{"n_layer": 9, "d_model": 160, "n_head": 5, "n_kv_head": 5, "head_dim": 32, "d_mlp": 448, "vocab_size": 1434, "activation": "geglu", "norm": "rmsnorm", "norm_place": "peri", "norm_eps": 1e-05, "positions": "rope", "rope_base": 10000.0, "rope_fraction": 1.0, "qk_norm": false, "attn_scale": 0.177, "bias": "none", "tie_embeddings": true, "parallel_block": false, "extras": ["capped logits"], "init": "uniform", "init_std_qkv": 0.0284, "init_std_o": 0.0067, "init_std_up": 0.0284, "init_std_down": 0.00401, "optimizer": "adamw", "lr": 0.00189, "beta1": 0.9, "beta2": 0.95, "weight_decay": 0.13, "lr_head": 0.0143, "grad_clip": 1.0, "warmup_steps": 338, "schedule": "wsd", "decay_fraction": 0.736, "decay_shape": "linear", "final_lr_fraction": 0.05, "batch_tokens": 32768, "seq_len": 768, "doc_mask": true, "train_tokens": 143600000, "steps": 4383, "dataset": "wikipedia_en"}
MLP neurons of a small language model. Each row is named by its layer, matrix (gate and up: input weights) and neuron, and shows model dimensions 0-159. Each number is 128 + 24 x the weight over its row's rms, rounded and kept within 0 to 255. Numbers have three digits each. A neuron's up and down rows have the sign that makes its largest values positive.
A block is one neuron, or neurons of one layer that tend to fire together. After each block is what it responds to, as a language model described it from the Wikipedia text at the highest values.

L6.gate119:112097159100118143123071128163171122141139148149099125112139119112146137093096119065106103112132135109137063143137124122111128151083153133145157115121152153127129105186143118132128117118118173129100098167111061134171106101167169100121137135122108125132098128112148141129128129150121133134138115134107113130142138131123168092203100147135146147132091126111116138149159139131091170162118113114118123130135086111118128149133124140158115141131165155112151084150145084105132160158168123
L6.up119:107123125117087105123137094129118081090132104169131123115176086163116129099163123153179103122144153110167108128154169166135107114172135111149109093106128120174121165140125120108127139096111122146125171096146111157115133128137089114136125158117122121107101128139135177126115126123106098126125153082166118123141112112090083120092126103113114175149126119164137114143162124110130075124125141123114118079165116139102137095132141148140131128154160118116096150139164158084086151143132172
Responds to: Opening fragments of words split into several tokens, mostly Latinate starts like att, int, cont, ext, re (attended, intensity, contact, extinction).

L4.gate89:138074127162113139138161171123108126135160140143134157127095140126148162132171141142135103138134123101155103116150155133128147114121103137099140143123128106154087118122151120080096122125129120116110159155129087098076143121162140079098116176118148124089126164137084148141197128104160174124116066153110175126136089102117133154138124168118133133138092127109117105104127115107123115113135098108140084132154134152120123124139151106115156119100119153124084125110125137129148072168150160
L4.up89:113135101184117119135142119107151114135106143139105147140139133125149133123091130097136142094123106068142128143110178151104128106146136109110155148094145113126095114104115132145127164141114135129135105127131141155126095131112126132099063153108129114124117176135137133096131164158164156145138156175119145094143094156160137140184100110117141143120093124160170147131140164149076160104123144098128129149150168115128203103122132157108123135102135139154136147134141096082103115187152157
L4.gate166:141140128144113145111147163158143137104158161108102109134138149080141118191168130117113150110147173106170134092164129145140123102152148133130148090138141089098084162145138135134110137138126113161134128156113142179131166162114135111146097168113122173098090153085121119137117111136130157119140175172107130077134130119146104144147118135137138109160062112117095114130116145125110135143090109074137125106144120135108153120093098138115152135094125117145142147129145099104157078114159147
L4.up166:106163126165098132126149147106114130134144136087089158135172146131099148163136158129140146127113153111137108129096165145105165123112091139078091156135137141115151150115108136127121124142158127129083124150142107134134178129103089126123140145120137156114170155144132146085154109122120120164135142118127138126125133180138138136166124172119158140173119133108117170142124174170073120091083143103116130114167124131106160172095171112149117078130130166149152093116136151170123130131172129
L4.gate228:114095134186128111176152111164117109143158165115110120115165145145190120110165126076119122154101087120114136080121188088135157119105148138140106118095138127103092115115132111129098136137124154108164092120123098155133156166140159086144128168117148123150111115105097143119159159095115119153140109144128140096152117117119120133128168131135093125150122118119094063150168134140113146135106114103090099114104119187135127112117109124145130113108144116105111125167129143139133102134158169
L4.up228:140127126135125159137144132105126106163140090191121062161101117137115109133171163130165120114128151149129136066095159130143140135081132163148106104153141112125110128130101102104127124143096124060152087118134118139143136124174124155127162137137109111123104138179095170103067089153130124141132109154100151119064166106118131127120096117115107133114108147118146141140156123143126144129152133114118099120136115130116140144129116124126162161131121164119156109149159162127093096101080149
L4.gate236:177110151145105152172133138103134121121112174162089122124127158127118127126156088127138159132151151123172160113138088133154131120097156156131126098064138072156097153103101141140160123148127126124123106139126090124150155143152141136173111140152086160146165120101121133134125109143180076132152132141128144137095104115169119116180119131143120147147120119113143110141112118124145089115147159089155120153135085137151161128102120101132172102093155171133124162130176125106134165126130123
L4.up236:133140144115124148117119097143125147132157093112127138122103148138154146125142125112138139146155124144101093164152103140135131090117138113143099100105185138150131138108165082116117114101116155144175157113163105190119128133121131144162139113101102091149149102145117126158110131153103171107116153153138161157140123176133102094138100098158084140151113146141081106128143113134174123113114121081137110103123153172136091094094101117120163133145110080134109147143110130088087091155100170
L4.gate330:141088155185131148113126173127127121114159167116077141093150134130146147188138126121115149116147143143102122130157144110110119098083143114074108148098139120097123156167111116092099139142098102145156172146121102173131108157144125113142081115135106151133118157119135127132135129137131185153114103132121169118154156124133114159157153134152120127133068140118116164123156129127123130143075139117101158089139122136110147118079126159151149142113133106154160170115137147103151085133153164
L4.up330:149050129181135113104127148132126142125125133110132128132156133099118135147125114102159156135137182131130129147094133138119131129147143161122074101143177132127107128135110125093117130144131139139136135143151122095114125158095153119118084137123127113103148110099114185144137145117150152122177134121104099134137048108167113143091126124156149113081059140155135153148119125080098105121090137089122141123155156158143142091135161136150135123160138093153130121138111146105148099166132167
L4.gate358:122104197179142129130131128123106158141130169150132109106117122112157121171136136122157133125137104119149121118150155124108138116136126090097120089086136093126119106145160147095105146117130130114119111131125091153135095179128148136134107122122112112115135134093073131160139152153124140115157089119100130109115121153164100120158173153143114106144075126097132144153130134110102132091118125118141151082156140154103112142078103134087186139083091125154145178111187136093098128131115112
L4.up358:134119170167156160114127148138148114139133157120111118072146164145121144151129133130132144107121160142134115134133168118167131122121151106100129115135167113125054107096087124121133120161148183106140083131128123179136134140138148120134096125124113119128106157134109150168131107176129115132130119157105143151114114120164098129139136175174173115132091126087168149126111167145142099146132108137153159109187115137145133127065121090151127096119114125150148137096170121133104112087113161
L4.gate439:112128142144147153135136135132132169091146125125124120080141141106151139150141097123161178112148134138146104128143135140158107128124123097106131119118151134151088103123098160139118143093116120124177125173146180141108109121148124094129097170150100112110136115052127154140146079141151134173153111159124131153158151106143099171119129140090149132129044146131152128139087066116118140123128161087116158130114130126161135122114134111137122135074141111162145117091144151107125127148157151
L4.up439:114147117136140128127153107126143126122103135129091132096116163147111123137131152088110134143165168140154109162162108112120139144118094135097117132104198127119081129093110115147136103110135145079156105129150172161106135138126098117146119137142121117172090122073103139113107155097122137163155137193095168112166170157135148135087144139124129086133092079102125107101116108111107144149131141089141128116120097145104140137098108180120155131129098142149125134153120125076112084113141130
L4.gate440:117134126159128110091154157138140115119144154164148160079086148152130133138102132136138170157139143105161100106093118122127133091066133127101132113100154159130101087133154132098114142171121108126117103149125108148144130129144155095135064158118112107109094158120123135170133117163141092124114131129120119158175122118135106129147207173101113125137100113138097147166146134126111104113131143119086093140142167155108116116122120122127132098119142102113139139088123133155133066143155171
L4.up440:114155168150104121105140160150141124170122174107103142127162155120118111167143122161133097126123099108157120124139172137127148130142164132110104098117135106111090114117124142114151100114155117118134113139137152108120139109120137075141135144120126160130097154099106158149103141122128185145122125148088151161117121131126135150141110148160168145148169179059154130085156159112101121124124072072091111139128137149095106110154131103114136171094112148166118167107115127143132117182112117
Responds to: Final word-piece that completes a split proper name, often a surname or place, e.g. Drinf-eld, Droitw-ich, Atyra-u, Stoning-ton, in lists and tables.

L5.gate57:154094172138136148135143100140123168125102118153132159149170137140174132117133065146123093113147145128135115088127136170130097166096164119179116148104150098123129102148150139122154128074102145117128095139134133130154117120096128102133120114104128162123153086086136122116115119171105088089127103108139132136140080117129133077143151146092123094133130149132125115118128149099136134141104119132155138132117118106156102125105111170164152121160161159073128101132124108110119178134183169
L5.up57:157156089132057098149176156148116137120141111159107119122100152113103110118173127148124121105112120103122154100087170118091159116130134125149118122124120156125093123141111140086115114084146137113130107125160130096108142174139107173111137145140118165132147088130138134126156103110117126146112093116130123126145101089111116116106152120108102158147139116112133080160166162187104090148145113111141128128103147089097140131101148141175133146119183132108134122146090160144125138075123165
L5.gate112:138112128100150124107139109151125071128147115107176128125080098116153150103142107099159085138096130062139148194130137155135120121131103121150196096104119129132175068134115130155132135117157134122109124138112133100099128130120135160105145100119134116118099135128174102145114124130160137122173105141091161134163131117099093142116130135106136133121104080162119144111140082137134084165130165124136111138132102145090121182122088147142119132122087118148114144115117133132098155159119152
L5.up112:105138095088106152141125145116153118111160154109122068132154111118145115116138141117136113148110115118133165118094113130079104116106089130105111107092140140128128106141153081142137078095123135134083127137125141135133129150128155173198132116170113138122097149125118127135104177131148121152134114141112142104136128160112141115124148137118130150156121193132110116116180140109151104155119085128092123124157135134090153110113073122138173100118133152166184167111112098128131121165136181
L5.gate156:113076158153121130088111103138076141124148099126165159135111154160131129107127118144095126110150180162137097129135124156111098151124141106135144169121147149137186121145131156098139112100153144142136093112111108153107128082145109084147125132145116124167120118138089157140147148147110129100137119090144179128131125140141133091120097083099110118087123116099101144129160167115135108148110153148159108116163120135150098113149112142163136121171107149136154138163153118132148193136139191
L5.up156:109108130127120103138070148119150102119146112116142076113091089090126125117182104107143122118109153130090149136140119125079096144140099147148125115184165172097141130147103150107132112111156124158105127130150185105154112145136117143136155147175138148130179085140128121111109119129087130110141116115120165080159120115128126139141105106158120149114081156124121141103131122154146111142116177107099159152129110070128093156096141107135146128138114141120090172108111129091128092155141134
L5.gate164:123133119102122119109126167150149123095154103132166124089094125142151113137116093151140114127096148107133137107128125161109185111139104137155169123129128134159115146123156109160113113120167146128129117159134116137165125112095156141127170138130121154116085065119147106135120111142152132099151100116124096118096131139129132118133092126109156100172132122133103147126135165175063120196084144123157116091127105123080150113139134117065154090150094140143132108124115145130138161166151174
L5.up164:108104118144107127150122150099110136107074096140130173129101083127124142096125124125113113097148149094136119148147125160117104138150170137133116156144099143150152143138096116153125119132116137106117112157140147121112101146127096075139129125129155121091128115121131112139141099149095142060144097114120084081118112141153066160140150128148150145130145162157145113136128087132147098137099096155174137145157173126137152077119106106131114157170112141134123043129149159108102116100123142
L5.gate263:158126145120173127167114127135120146102149144156135122140095097121124152106120114172125125070100189154130127108118136150130119091151133084172142121110111094113104100104135153126102092161194109099117103112117159168116146143134165121140128120150117108140118147123166118163117127161136121130126116106126146086120079148086142140166139122137144127157102124155160113148161133132145130136100133167173108150117105175147099133168145141163153119164168120163151154109107143153140131092133089
L5.up263:133119143140112123119093107163141097096108110115152147141084148087128123141112144134119167134138139142127110111134158139168111133149084098157131172126115179100135105120120105188129129123122151146086165120152141138135136153141189146118085115140109097086092158111114130169090126119128125127157129094173133151128150187121126106116095145092096099165118120088160114092130127148145137118115106129115096119139164146136118162130100129120125085143135160085133141087099184115149149141124137
L5.gate264:109146130106141126096131168121134098121154124145146120161114105172081168120144124154159088174126150140140142101122151135128081082120137144123146163127114116143106089116119103129125137149069127144118108107086125150157156126107113149081133132138135123081144101146124118109150141128129151090116116135135087111128105078077139111172121159131169094097133135120124127113152174143110096170118109120181075133150072135113139135128119144114171098125155151121117120147122175135121141096135151
L5.up264:117110158148123110129085183142171119142166087141096102120111094084138087137104125087173121112144147113104187127127151124129086157115109129149127154161169123137146152118143138158093095124122088111127132144145152121113073156137088154117128154115110126131127157121117138173118123126105157099125081124162130107150152144111104151149103135130129137098118109123114137105161137121143118144122101108169167134134152112126132129061111149146172159156125117160128105142088131117091158092162114
L5.gate369:137127170148098111146112136086134181140166161132093146110127136105171140114109114134160128098083136146136130123132140158107129121158147099144150077107129139177127122132145092151100129146153144173147106135132117151125139174110137108173140158146143151098147169139126101136148131146149087060124099116109125102110141120166117133145133092134134148160141165100154140165151099090103183144146131170154083132116140144105126155086119139138139108114132103122130114149136112083140180148133138
L5.up369:098118117091142119132083070171113172158158097120130152091128128154137161103123116113101126144128134101143120128116146119141150106161098077107098163160089140083117155147150116159130085121136137131092119116140059136160126114145083128126095139126087128098132132150168114166128136150104073095147127115145151130112119106122132112133118149118137130138093122093141116137110133101102094111152119127118120176105126158125087161115135099072113132129093101135127117116166146125073127135106122
L5.gate444:095156096136128143159128131128159086149162158162157118072151126160177122102133120108134122136128108134131078108145141160100114085143124136137128137134129083148131156135120115165116134069146094112136072150096092139109102166112129097159138125136108145132120158172155119104133119108105159139138115108154097137131176153104109123170109100142149130113180151139126150142188152144108122165124107105163101118146148120143157117122111117117116121138126141120172171110123125112159183147139147
L5.up444:130130083102113112148136154134127119123138114111114140116123155122142161098151124083135102141133091084127146125147096098095155126125154159109142113134114122151149128149159118133130119171109085136156103127105129130113129151168062129138138104130147136162127159138090115068161088140136138106130110105114101094104097134144126121083093160156121091116150131095117130095111083104165071148151128132166153126142161146123144132136127125117135110135136123096074167134082156104100079103167156
Responds to: Opening sub-word pieces of longer words split into several tokens, mid-sentence in prose, such as ass (assess, assault), int (intended, intact), ex (experiences), t (taken).

L5.gate80:111087142177114125129097116124090156158123129142109106106144106112184123144131142131179119147164143160159147085136182110153161135118128110129135106160128146142094106129132123108092114152115096139129105125150127133124102133147113122145045126128124116093121099123130162109111123154118139133143108152127085120070094095170075122124151130111159118099112134120080116134116142154099138103108149094178114083129176159157117146110165133118154117129130105131146176125150148105112131121126146
L5.up80:126085159145122101125127124176073122142125161113131107126132109094186127137145154139150119142127083138105111125112153099127173097126124089159135076167110141154098139113124129114097091164154101121134135103143123101121130113100114114173150116118097134097158105138114132140130132120123155150166114119117099099087163101124107161127134092143142095108140111147113116162165140142121108103133118144150165118132099096111131149123169132112165174084109141153142127131151149151112079095070166
L5.gate89:127097133129080106109084135125120154145113115103101135098122146110144120148107135118125181149123130108134115124125120124117159078097157147119081125143151148147126083149195128129106095180155142108135138141169141133108091163126125122141096130122122114127149162108147092077145133119132106131160082139169133116123119132171122120172169177112116148115123119091146163128147108140108144083152139120158115142156144108109170159131119096077173141151141142117163104093137150131091105157128134
L5.up89:169153119162152141127109144122141133164097134103116152152149141156115127132087145145150114106130121154152088124067173114111145099127151128096106105095118133165134116129138151115138184141095096150145133126135119158113141125125087128178101120100137114106157128083140123059150157121132103124097127114119106078126182100120111152155116133132142159094116117101096153131112102110113167110148154158114195153170105144179155131117147106153135117134135129117140117094115139116102149130093132
L5.gate233:120107153140129114090150144136101123141139120146128116142126170106157150124119101136152123163111072084132107144103114140194133144123162132123143124142128118155137119153113136096128153132131112134124118148131119148139091168138145116110122154144107099199098123123081157146145093158136129153149102140122159123097078112123098138171158101097178133124109175164153114101170115126135160122111100090148144128131103128109126111114099124140173141101117144162095124130213114151139149125155151
L5.up233:137125113144135118089056123142148145120112145112126108090145155146126107119104119136133134099078120118153107078105084151140131084145137132140130114119129128119160159124100098132098103123146148145126109128120095123078125157113136116118116172090074149132060121130117125157087118112103151058153132081141143165120171089143150106164145116140145109092116157083105107147119131139121147105153126135132085122130150131105158132146138119130126163138115135137155106109122138148090159174162116
L5.gate240:165108119120068143117115155155092118159137131173136098138143149117124119115124186129128123139137135118131144127113143142154158114087127109147112094164153096124092112124155104119118145172131101119167161125154137146080107127150105150136122104101132159137171143155102154111114133150111119100113113141093151088100143149154113147099142113148128145099113151101114093092090110173147162053141141125145106115143127155103140157094161150090171155096103131136100169095117140113140112114109151
L5.up240:141091141158119153111096122171099136148150137107140113119150155131147148109127131125091100111142117128155105069127156100096153111127125114072142115121162096129085134117103152127130111172163075159153132137155092130109083143145124085157121136112149131121123157107116184127137106150137154108134098079074142108157171131166115154128157133150178109112105141090106151117138126130092127119117153124146119117146102169116134131094132164156164138113135138138145143091159154097088109119128149
L5.gate274:154126130128135138116155124162115142123129134144156144083118149117147132139105107156130114137166091115132124127109113145098147158129117132146121136158137096129117123164104112163125141145122125123145165158088165152161129113129125145113118112143126166137143121102092146112096098162156125141166147131151113101119094115093096139166131108104116045118125173138125197133160139134126132122041155172186153113126108129125109101103138164137120140126146084145100136126147157147194120130140149
L5.up274:104122142122132117170156144121087123133135138154101106129103128110162184157126157171156081073150111134154095098128103133147170107145110152149128103128097130110107130123111139117108132105166131155138129153120145113148092134120142154201108161138141105108151114105106167137153170144167149151115131154125122122127130109171126118130130076150162130123122113120100156109124114130126173102104130161141144117116122098143162144157188129130110149132125178116104129159119103150107146088115065
L5.gate289:168109183136093093141125151144130113155165153113082088085120139095095102117100162140193154128104159184126120124132135147166122148100125096147112100147140128127097128122143131133102118097142137097110102164141102158128096135140161163130134131155129160140128115130131161163144130109177119087148123120146126144141098158122117157142096115135151158182112109149134153154147099128130151081138092120115120085088110146133111154089143128084119143145133101161139128119128144119085109124100144
L5.up289:154084127156124154140130109122119128153127170136105141124156113180143114155123139110121179159122111142124115127119147140121117088163146132092101094107108102119102115142135117129133119151125086108132118108121144121116074124052152102122144162073141152109156102084096110112132114121097153134139103114159099127100150135150087120120128151112138115127170124092155068121125153125070142129107180129102083130144113112143108140092153123124167121137143111126157112088137160131080118100105109
L5.gate314:106142146135163107061096137146105114112086156139105111160112102115154131116135095152138100090119161141146103134164107140094131171156144073124109112116146120113079091123138110137123145170131098089169140148084103128149128144144163126130121118151135124096157167103100096126104137157148120123159104125109079137135111099188104129122119108168103139130113115112130152117120127097146081127124131134102112124138159097144137133117118089120134141092127172089145146092106147098109100147132081
L5.up314:115146126140124114128080130120136123130117140104061137146121097149128124138116137109089151139187083113068130156167135135101094132090123135133126050172141147153144110158156132133121179139147075125169130181147086127117119148134133138103143115108118136087164140134111154110115140156117121158115093138099111151109136124166119117139158142180167126117141133156119113100118164148127119095138167115153096127111101116132107154113154140090113141102141106105095122125158116134157097115125110
L5.gate389:115058176129147155146131113118129118140156151110156151105092115094135155118160137116149154146103100126096117104129154122142154106161169144105142115106176106138102126123137080149126095146111153146109161136140103139098141163106127092109120142143163136085113149072085120142161118146147123133160135148148117146079145103134103108158148189156143098142133113146142112122134154109091137113120111112128143106138119117116102129099124109084139085054171125144103143095148125138110136137144142
L5.up389:128157146156108139112073121161122160145120100105148142121137114138143162116092131130173135117119108094153082121108145141158124123116146127147144083127152135169115139201129105098126146107150122099124132127140105172124112140137154137154124144109125117111117105096112144200118119098152064128138129141100084163086130109138141142147156100160118133132129128187178150147116154136143083113130113169141178118104161121121126114153127146130103146141112162125138150100154161138135107166094107
Responds to: Closing word-piece tokens that finish a word split across tokens, mostly adjective/participle endings like -al, -ed, -ical, -ic: influenti-al, combin-ed, glob-al.

L4.gate103:135139131187124127110098107149108129169157137152099156106105145151110132148136109157136113114093132090141133132129141137133133098103143124088126136063147160144129176158114108138164101112105124146176112110123122138112111116150160117111105108127121173120138085145146085116148118122127130114158120128083107143081113081155118128134140175120149108132096135085115131115117045081104156144098125155105169148126112168101105102141147091173109122147155126130127135106143145147108125142162122
L4.up103:137153154159113167104125153154206124148151107156097126145106122146111132148155155118118134132129104142125135084138137105111086155084136155137153177151162135150163122123086115140162178160088136126194184116141162085130118123155145134154095104133109119116095141170157130103110168107132128119120115139117119097116144130139154131102077156158133141143127124104129154122101138095142127128107110135159124117124118140080134129162159144168138146166116112151120132097112125132174142138161137
L4.gate111:140114127146114150088124120132115141142166124189098146127149100103116138172104120109139129123141141119163120128119149099101140072100118112124168131131162117133124117082124122124143147150146091165129114132132131143096119162101193108153119099082172151137168149141127120099139104105115119130117071102134119099130149126111100149163133162122152112150108113090128100131152133126169104110130124090148099099150116135129140128144168114147131076168182128109154204116148135120134108166133143
L4.up111:109085105126116109117115130144138144136139164117131144111172111076124136156127133151070125092136110092144142112149163106113173145102149157114143128130122091121084157134120111120108155123112111133101118116105140173112161125128118150120118171109123111097113120180181172133154132068163128142148121110118129086109148104156136147102142129141165116100164142107158105121141160145054113133125100104121168139092096106096137085119103113126154122113141099092137138084138139130124118147144101
L4.gate143:132148128155140150116115129126168133084148147128135137108110089110123124140145092136172172095161109093140138146161138125088118156079130173157139113144159149172107125131138084090128143108102120130192115152062107130150151121132121117112147148140138164138118128162084149118135092132142124126110108149117105090107125133171127147156094148126123106163140122103106147155115133141137137136097123082121166112122133112130169140100125102082094098128108113136125138073149114178123087107162136
L4.up143:062126104097149120133109099102119184158135125126159154065116110124172137135139133156128138153102129134088095100150114113137121128125146106106133124156104104178146168114120137130126130133154113137141130139108093121094099107151115104197136107170094090100098123129129115153069099137167117112153136107115139158136138130106104095144168141150164129134132148110148120117129096129109123145142120151119117102103164099143137097140173107118106099118193120125153164121107155104140114157118150
L4.gate185:118100100125118124097061120116157095125198150144120113079095088120097133131100109113145110151132131121153103130110130147145121112108156133115146115120113100153099098137115159135127078124119077158088120124143155131145147105104161102155103135101090136156142128139128078118109118099169152102112095153092109136146149126107123104159156170093177128109156162138135101143174149105116127163111118123098163121135126116132116135145103140113114129156173124120123127144164141163144174154139163
L4.up185:129107131093087099109122128125148119152154097130117108120082100101153116119148139112110084135110139135129145103127109154092090114124163164118139126108121095122115113117107171134133112114088129148139106121091144088110126142104132151157110131200095156097144179138109115094104129131125086120118139122147161083096144111163147173138109161127126121162091141126137100113130129118180131154081100092122142063106074138139168172116157117155124153135119122102095154116134128119128119140149133
L4.gate213:131121138081130156101094144154147165092132166148103126092106119157143146194137103152133133148140118113191110107117138117111109087104127081096114150141157125118114101161156130143160066100068119137152109167105092120113118147136134121143103164138157169125128165131152131128121131139109164136148106147111137126100152106170105123129089118146098122115097116113114132129112112098140080164118135133126135155162129134139114122103129092110172125105129140120113113142108074116160083106147152
L4.up213:110140112111112110092156142133108120144128170118149111091149167137099133135145148146107147158166111163161141151104121116139168119077166126116170151166154119097094116155150132106121107125137107148151119156129143108104135138100059142122157137124138137156107135130176066110138128104182115122121150108092127141111119121117131089140124161150143180121151142089112087133128095107175121125118121128096132116102148113150099072119144122065151125134137132167133143145141125142119140172131166
L4.gate268:117136152127106143155124105122085094133144129150141089142099111121148149100100127101160122143157084115124168128182154129127150146135090104153159098119117071122122190186121155099120105154100118142142162142098121152134121131144138095102117085114116116103108121166085131101124081176106143120096146156116122114135117127100076133133126096142122118152127128104169152131129141154134108125111140143140184109159142135085109130093125110109112105102145155108161129091110176138117129131166143
L4.up268:152090137161131104143142150154158094131107117119135152143133073124179179122086130111149126134118131145143154108089104150120099108153116122148157097118159143126116145150149124152105126108162095137107102073129132115149142153075165176107121107108146153153117174113115112110101111118121134147182102127128109101102096138114098089117126098135105124126103111146173110122089130106111113162138087134152142141144092157167131140165108109092118155174135129138088122094169093128130147127145130
L4.gate340:092126110124107147133142134119118135118159111142141135123115144125175119142092136168103125101089125127127099158107163145148139113127127127090159136082138153099115105146145113141091129119154121153159110124122048122129131120114122081127102125147171090160174118148115148122085130127167184127124126108137113148093130142133067132135129126139143105131137167135098154143163143120099109113138130106052131126189153114106152140146112086079153079105116112136154110121116116136129122125161159
L4.up340:081125119112121129141135135116149097125126132127154105157147099150148155155149151128147152110154139116153147136125183126104154089138149129116118091120139062098061102148102119124140141086128151133136050163195173160106148124085152143155153124144116152113104150160108131123101117130107138125142147116105145139078100110121096114146105104145127108110124095149143132126146135153092136155139121159118151090141131105093144122170166149127117133172103136142160143111125089136139112130145097
L4.gate396:127111163152137100124130093136135081173113113132128150169165125127127120146130144195178146092146181116119112114134098153126116126106124117155148116148116144148151113119155127149108150095142120131168109104076079140083162120137138145110131148113115130133100129097151126112125119162102106114153084135093122113142155135130096092170153110134127113091105088102107158143143098109093135103118123104114123081146140174173098153092120097106114119128179147114133142083124158123139132146158111
L4.up396:114139142138105136125111147181116098143162090135125102121143146114147144136114152141131146142154111147165163175107102063120138125147156154152125128142120056074121154134144168136169127135096114153159116137096118138104133183100106157120122132104168173132117164142138137161112123149121113098130087125120110116090163116123116133162161127126110116129140136141150119113103110116123184110125125135164113103137144108154153123146101145140148144107171140132175153131181099074153161116135143
Responds to: Word-initial D or d tokens that open a multi-token word, often names or places, such as Daftardar, Doha, Duane, During, demand.